Weights of a small transformer language model: MLP 832 SwiGLU.
MLP neurons of a small language model. Each row is named by its layer, matrix (gate and up: input weights) and neuron, and shows model dimensions 176-303. Each number is 128 + 24 x the weight over its row's rms, rounded and kept within 0 to 255. A neuron's up and down rows have the sign that makes its largest values positive.
After each neuron's rows, "fires in" lists the words (lower case) most often at its 100 highest values on Wikipedia text that the model never trained on.

L4.gate817 [106 126 110 160 102 120 108 104 106  99 114 158 135 124 132 155  82 120 105 123  86 101 104  77 163 152  59 160 129  89 116 132 112 140 127 125 114 140 108 111 130 142 158 117  77 143 149 172 144 123 142 163 105 111 130  77  98 140 159 119 137 157 133 114 154 111 151 115 126 109 133 117  92 149 152 147 142  88 169 142 124 119 113 128 130 105 134 136 141 109  92 158 137 130 161 119 106 104 113 113 130 146 102 127 119 168 100 138 157 116 117 136  53 122 135 110  82 100 137 162 142 135 162 127  83 189 174 108]
L4.up817 [ 96 124 137 111 145 131 149 149 167 110 123 128 102  99 127 115 157  96 177 100 112 116 121 118 141 136 146 142 136 208 147 110 137 122  99 115 182 131 146 172 128 108 126 162 141 104 180 103 155 121  71 161 166 119 146 101 132 102 116 122 140 140 121 167 135 113 144 129 134  78 106 121 150 120  82 121  86  90 130 130  95 157 111 128 117 112 153 150 189 142 118 157 148 120 114 140 135 125 153 112 130 101 144 132  70 140 158 116 171 115 128 128 123 112  95 164 149 110 123 114 170 107 125 101 139 122 142 144]
fires in: "the", "for", "same"

L5.gate712 [172 109 127 119 104 125 107 112 118  87 100 141 119  95 129 151 116  87 113 164 120 152 105 110 145 124 134 162 125 154 111 102 147 122  84 142 135 133 103 108 134 162 151 172 126 123 136 172 129 107 117 115 120 142 158 144 169 130 143  96 148 161  72 145 124 128 121 126 106 150  87 125 120 121 131 146 128 154 112 106 162  92  95 136 133 130 118 104 101 151  80 128 130 102 132 151 134 131 145 154 118 144  94 121 146  82 106 114  80 110 180 125 181 151 154 134 142  90 131 173 137 113 115 184 101 100 124 112]
L5.up712 [125 134 119 104 142 156 155 158 134 137 141 100 114 124 110  86 109 150 164 158 123 151 115 136 144 128 176 119 148 161 135 126 138 152 111 120 113 145 125 105 117  77 129 155 141 133  96 124 163  92 170 107 132 145 151 157 147  97 142 178 115 100 117 119 166 102 127 174 149 152 126  80  76 105 147 177  96 116 130  82 119 127 130  76 139  77 163 104 121 137 100 129 140 145 137 153 160 123 140  71  90 140 116  94  98 116 147  73 133 166 150 123  96 160 110 128 139 123 141 158 149 136 157 170 132 113 146 120]
fires in: "to", "and", "evoseti"

L8.gate701 [122 159 103 156 136 125  84  93 172 110 108 140 171 136 122 130 126 104 132 148  87 101 137 116 130 100 124 105 123 104  68 165 112 136 150 125  93 139 131  96 146 137 141 129 104 136 115 140  89 124 128 145 130 138 106 103 181 140 164 135 147  71 155  97  87  95 117 135 120 118 124 142  96 100 121 109 143 119 123 110  68 114 140 114 151 139 134 152 187 114 125 139 122 149  99 112 147 156 164 142 115 179 129 125 119 154 136 131 115 141 116 102 152 128 124 133 120 143 116 137 132 105 138 105 139 101 145  56]
L8.up701 [149 110 113 139 129 110  90 127 163 130 176 149 121 102  96 163 147 160 123 156  69 163 126  88  95 126 144 142 148  97 157 160 155 110 117  87 117 156 130 155 153 118  93 121 109 116  83 104 148 162 148 105 103 134 117  82 145 112 115 166 120 128 151 124 132 150  78 165 134 164 111 120 143  97 104 140 105  93 147 140  99 123 147 126 146 128 168 125 127 139 153 165 106 101 144 114 155  91 113  71 133 170  93 100 151 120 130 135 114 142 103  74 139 139 101 142 106 108 174 106 177 127 128 131 101  93 173 102]
fires in: "as", "in", "such", "which"

L4.gate166 [ 92 133 151 119  82 110 147 180 195 112 127 133 158  82 124  96 119 135 183 154 113 128 126 134 132 170 132 112 132 125 135 112  94 110 130 105 113 115 107 133 117 135 112 137 134 155 168 123 152 143 104 175 156 135 140  93 116 124 127 118 144 128 131 113 123 111 105 127 117 126 110 131 126 116 136 101 145 129 117 137 153 108 147 153 130 108 134 152 117 164  92 103 115 100 119 147 110 110 131 149 125 131 120 121 101 157 138  74 116 145 131 107 132 122  69 119 143 121 150 160 107 139 143 160 156 114 116 111]
L4.up166 [139  86  97 149 121 132 119 145 176 115 110 127 126 130 151  92 106 141 130 139 147 122 133 134 107 140 127 134 171 118 157 131  66 120 150 124 125 139 125 131 136  99  93 144 129 133 142 108  91 160 102 145 114 124 171 123 136 154 138 109 100 119  95 160 126 123 198 172 175 136 131  85 102 200 127 117 158  67 171 108 150 137 105 131 122 174 161 165 143  80 135 120 131  88 127  77 144 100 122 141 103 138  99 139 160 127  94  96 122 151 125 133 179 155 153  93 164 127 156 136 142 134 153  91 160 139 134 125]
fires in: "of", "the", "other", "czech", "maritime"

L11.gate637 [ 87 151 117 171 138 119 189  97 151  77 145 135 163 116 124 134 188 115 126 134 103 122 139  96 156 170 142 127 133  88 131 151 137 135 118 162 116 146 113 128 134 159  97 151 140 134 128 142 155 143 129 135 149 150 131  88 137  93  94 147 104 123 182 160 120 135 120 133 121 124 129 104 107  90 114 136  68 140 150 142 133 110 143 108 130 136 126 128 138 118 121 149 169 124 138 161 142 150 148 146 104 192 126 167 127 116 108  87 107 144 173  92 159  96 135 132 132 115 129 131 118 128 146 130 151 123 176 111]
L11.up637 [128 138 121 132 167 151 130 100 119 155 115  78  97 151 167 127 102 122 135 133 101 140 148 106 153 147 103  91 153 132  89 142 156 119 130 189  66 167 146 101 128  72 123 104 151 139 110 158 165 146 150 153  99 121 104  79 118 116 149 105 144 104 109 123 127 156 118  99 120 103 136 147 136 117 133  85 106 115 126 124  97 147 159 120 149 126 129 133 191 127 104 145 117 149 132 134 169 145 129 115  96 145 118 138 153 137 116 126 142 125 147 121  97 169 153  84 157 125 128 157 160 135 119  84 108 147  98 141]
fires in: "for", "in", "than", "as", "to", "at"

L11.gate580 [156 143  72 143 121 118 101  96 112 132 128 113 114 149 129 168 131 108 141 136  71 106 120 123 136 107 102  89 112 116 126 132 116 120 156 144 105  96 128 143 148 142 109 161 126 105 150 107 101 101 138 147 146 164 136 130 132 134  97 128 157  96 107 116 135 128 145 134 148 133 111 116  88 140 116  66 133 157 142 136 106 114 123  84  94 107 164 118 146 126 124 154 122 116  92 152 114 109 130 109 115 167 102 133 153 122 101 117  99 157 177 100 147  73 153 136 124 135 101 145 112 114 160 120 125 109 108 144]
L11.up580 [127 180 156 137 110 126 112  89 155 180 165 118 140 118 156 143 101  93 165 125  77 132 107 142 119 118 175 154 106  95 121 145 130 113 128 168 102 114 129  81 140 120 144 151 128 117 175 134 117 125 146  97 131 137 126  81 103 147 107 132 172  84  96 126 140 121 122  71 128  93  97 129  92 164 107  99 145 143 135 127  92 102 135 138 136 129 143 140 152  86 148 141  75 123  98 128 141 120 121  89 113 112 120 160 156 131 181 133 115 151 178 108 169 105 116 149 138 139 114 145 131 162 103 153 117  93 130 125]
fires in: "as", "was", "to", "elected"

L11.gate277 [166 121 126 129 144 125  98 118 115 125 172 108 137 122 133 135 113 153 172 134 118 117 130 135 132 102 124 183  82 129 115 130 134  83 107 159 154 118  68 127 123 133 163  95 107 139 156  85 129 143 162 202 120 158 143 183 133 116 127 146 121 164 135 108 110 142 110 138 119 121 120 122 115 159 126 116 123 132 122 108 130 123 127 151 171  61 140 128 122 101 135 106 142 123 107 126 112 132 153 119 113 147 114 134 138  67  97 169 139 102 116 120  60 108 120 139 115 147 151 143 113  92 157 131 118 180 129  95]
L11.up277 [120 136 179 125 132  90 147 133 148 150 119 148 127 108 159  89 137  85  90 115  89 102 137 112 136 159 135 135 121  42 145 166  81  92 161  96 142 122 113 126 136  97 104 122 166 139 144 115 138 148 156 146 146 128 125 132 125 138  93 136 101 114 103 159 144 126  90 129 139 134 115 159 148 128 103 122 130 119 137  80 160 136 152  93 100  98 139  82 103 118 101 151  82 144 123 119 134 126 135 110 128 131 159 145 103 110 160  87  80 120 124 154 117 117 101 117 121 149 148 143 113 138 133  87 146 145 128 141]
fires in: "the", "and", "its", "s", "who"

L4.gate296 [150 105 134 109 111 139 112 107 100 142 109 140 129 109 136 134 147 109 131 135  81 132 120 134 156 136 113 130 137 178 115 155 132 121 120 127  63 126 112 144 109 150 162 129 147 140 149 139 167 136 120 153 112 102 105 157  80 125  90 149 140 139 130 121 155 102 156 146  87 135 151 118 128 137 113 145  96  70 137 149 117 126 107 130 112 108 164 138 150 141 148 166 129 138 112 147 138 102 148 140 105 143 152 162 131  94 151  57 154 106 168 177 108  73 145 135 108 146 123 142 125 140 112 148 108 128 120  90]
L4.up296 [143 103 116 147 119 100 172 175 145  98 155 177 134 124 153 126 127 174 113 136 121 122 150 175 172 101 116 137 130 157 163 143 118  97 114  93 134 135  97 153  95 191 133 170 172 173 103 108 128 130 122 148 124 130 150 120 120 144 103 139 174  98 167 147 125 163 172 158 139 130  86 116 129 141 166 115 134 105 116 128 118 144 102 145 106 122  73 160 124 113 144 139 134 159 125 140 155 117 137  57 124 142 137  92 135 120 127 123 155 131 123 142 129  76 141 152 129 117 126 105 100 109 159 105 130  91 114 137]
fires in: "in", "the", "into"

L4.gate696 [104 137 128 144 161 149 114 105 154 154 168 113  97 157  87  92 108 159 110 185 184 106  87 149 172  94 167 122 103 114 124 152  99 113  96 159 114 162 143 104 168 161 133  62 123 144 127 120 124 153 119 160 155 163 118 142 145 154 122 153 116 155 118 106 157 145 128 138 133  96 154 147 115 129 117 158  89 156 151 105 141  72 159 148 142 173 166 104 114  93 122 103 137 122 129 126 123 136 124 138 165 127 128 115 120 155 139 172 112  75 133 139 125 116 123 105 133 181 102 151 115 135 136 152 106 158 136 121]
L4.up696 [167 146 139  94 117 119 143  79 106 121 130 107 148  99  91  81 130 139 128 115 142  94  97 164 147 164 156 110  75 107 108 171 116 103 100 129  69 123 152 153 139 119 133 132 135 118 111 103 126 167 123 124 128 151  98 132 125 104 108  87 118 125 139 146 134 126 131 101 160 109 166 139 111 103 138 126 135 144 130 110 116 118 138 140 132 135 128  92 112 125 123 117  81 103 133 118 132 112 123 121 187 132 134 122 128 129 120 142  83 111 146 129 103 131 110 136 116 194 106 110  68 154 145 162 104  93  80 111]
fires in: "and", "to", "where"

L5.gate128 [100 137 137  72 115 104 143  97 104 124  88 123 122 146 132 100  92 129 131 140 129 126 154 113 144 134 142 122 133 114 119 152 151 101 103 119 121 148 164 120 148 156 122 122 137 117 117 130 150 140 141 129 117 133 134 129 114 101 134 110 140 138  78 101 134 133 127 145  82  99 126  94 105 150  97 141 133 138 114 105 143  53 124 116 149 130 132 138 106 141 131 117 145  83 120 129 179 131  95 164 102 115 107 130 152 144 140 102  85 114 169 116 117 122 105 140 122 158 136 146 108 107  64 174 132 168 147 163]
L5.up128 [106 146 152 128 120 132 169 148 143 117 185 114 112 119 142 106 111 168 143 114 147 133 156 184 110 157 117 122 109 151 102 123 136 123 120 111 173 180 142 117 109 126 132 168 147 150 137 125 131 156 138 137 126 121 109 126  90 103 123 105 154 147 118 124 146 103 123 170 145  67 134  94 107 119 104 128 145 128 107 158 126  96 138 127 136 122 125 131  91 126 111 135 150  88 126 149 182 123 107 138 134 137 148 128 136 143 102 151  98 175 162 140 116 103 162 104 138 124 125 139 110 126 109 156 143 133 159 128]
fires in: "and"

L10.gate664 [137 158 109 110 161 127  79 122 122 102 134 118  68 152 139 161 137 120 112 136 132 139 147  77 128 149 101  85 142 114 146  98 118 116 140 147 118  63 122 129 148 104 148 124 131  84 125 146  93 147 101 122 165 102 135 128 120 115 129 109 149 121 102 135 140 116 138 137 142 119 107  96 159 180  81 105 139 144 147 130 163  97 128  90 139 104 143 144 148 106 124 109 150 109  99 137 123 108  89 146 128 137  94 108 115 130 107 140 166 114 145 118 160  95  89 151 108 162 147  99 139 120 111 161 152 126 150 142]
L10.up664 [128 148 133 104 121 175 157 106 139 158 106 116 170 166  95 185 168 124 118 135 158 156 122  84 142 197 112 127 131 107 124 157 144 100 125 127 152 155 178 112 135 148 129 129 130 119 132 116 160 124 148 125 132 115 142 144 104 115 153 118 112 134 122 123 142 116 102  83 139 121 175  92  82 159 157 127 109 174 168 121 113 130 127 137 165 148 182 134 101 112 163 147 139  99 160 142 116  94 103 139  73 109 143 144  96 139 147 106 128 118 102  90 130 134 126 140 107 128 108 118 154 136 164 130 109 146 147 131]
fires in: "was", "to", "a", "in", "he"

L5.gate632 [ 95 120 101 129 121 119 135 132 155 142 140  96 115 133 110 180 126 123 118 152 120 144 131  78 106  94 107 155  98 164 133  93 111  82 154  73  91 129 107 169 107 172 154 130  85 147 100 157 101 120  82 143 147 132 166 124 137 159 106  98 154 129 117 110 106 146 131 134 119 141 123 105 137 162 126 106 114  85 144 175 102 122 102 137 146 122 124  91 165 120 137 131 115 110 133 120 158 108 104 121 115 116  97 128  67 109 112 144  83 137 150 142 102 114 100 116 133 171 179 150  99 117 128  94 138 134  82 102]
L5.up632 [101 118 109 120 144 100 141 138 137 109 126 129 142  93  93 139 118  93 159 122 149 122 140  89 148 120 128 145 120 155  93 101 127 142 111 106 123 123 153 158 138 134 133 125  71 100 133 164 103 105 149 114 148 138  94 117 111 110 137 112 165 147 122 156 152  88 151  86 141 144 131 112 122 119 138 133 140 130 116  95  77 128 129 116 136 154 168 119 176 143 159 117  86 156 116 155  94 106 135 150 159 127 166 127 127 112 130 149 129 135 138 108 158 122  76 114 145 124 110 105 127 126  84 118 162  80 115 143]
fires in: "to", "of", "for", "before"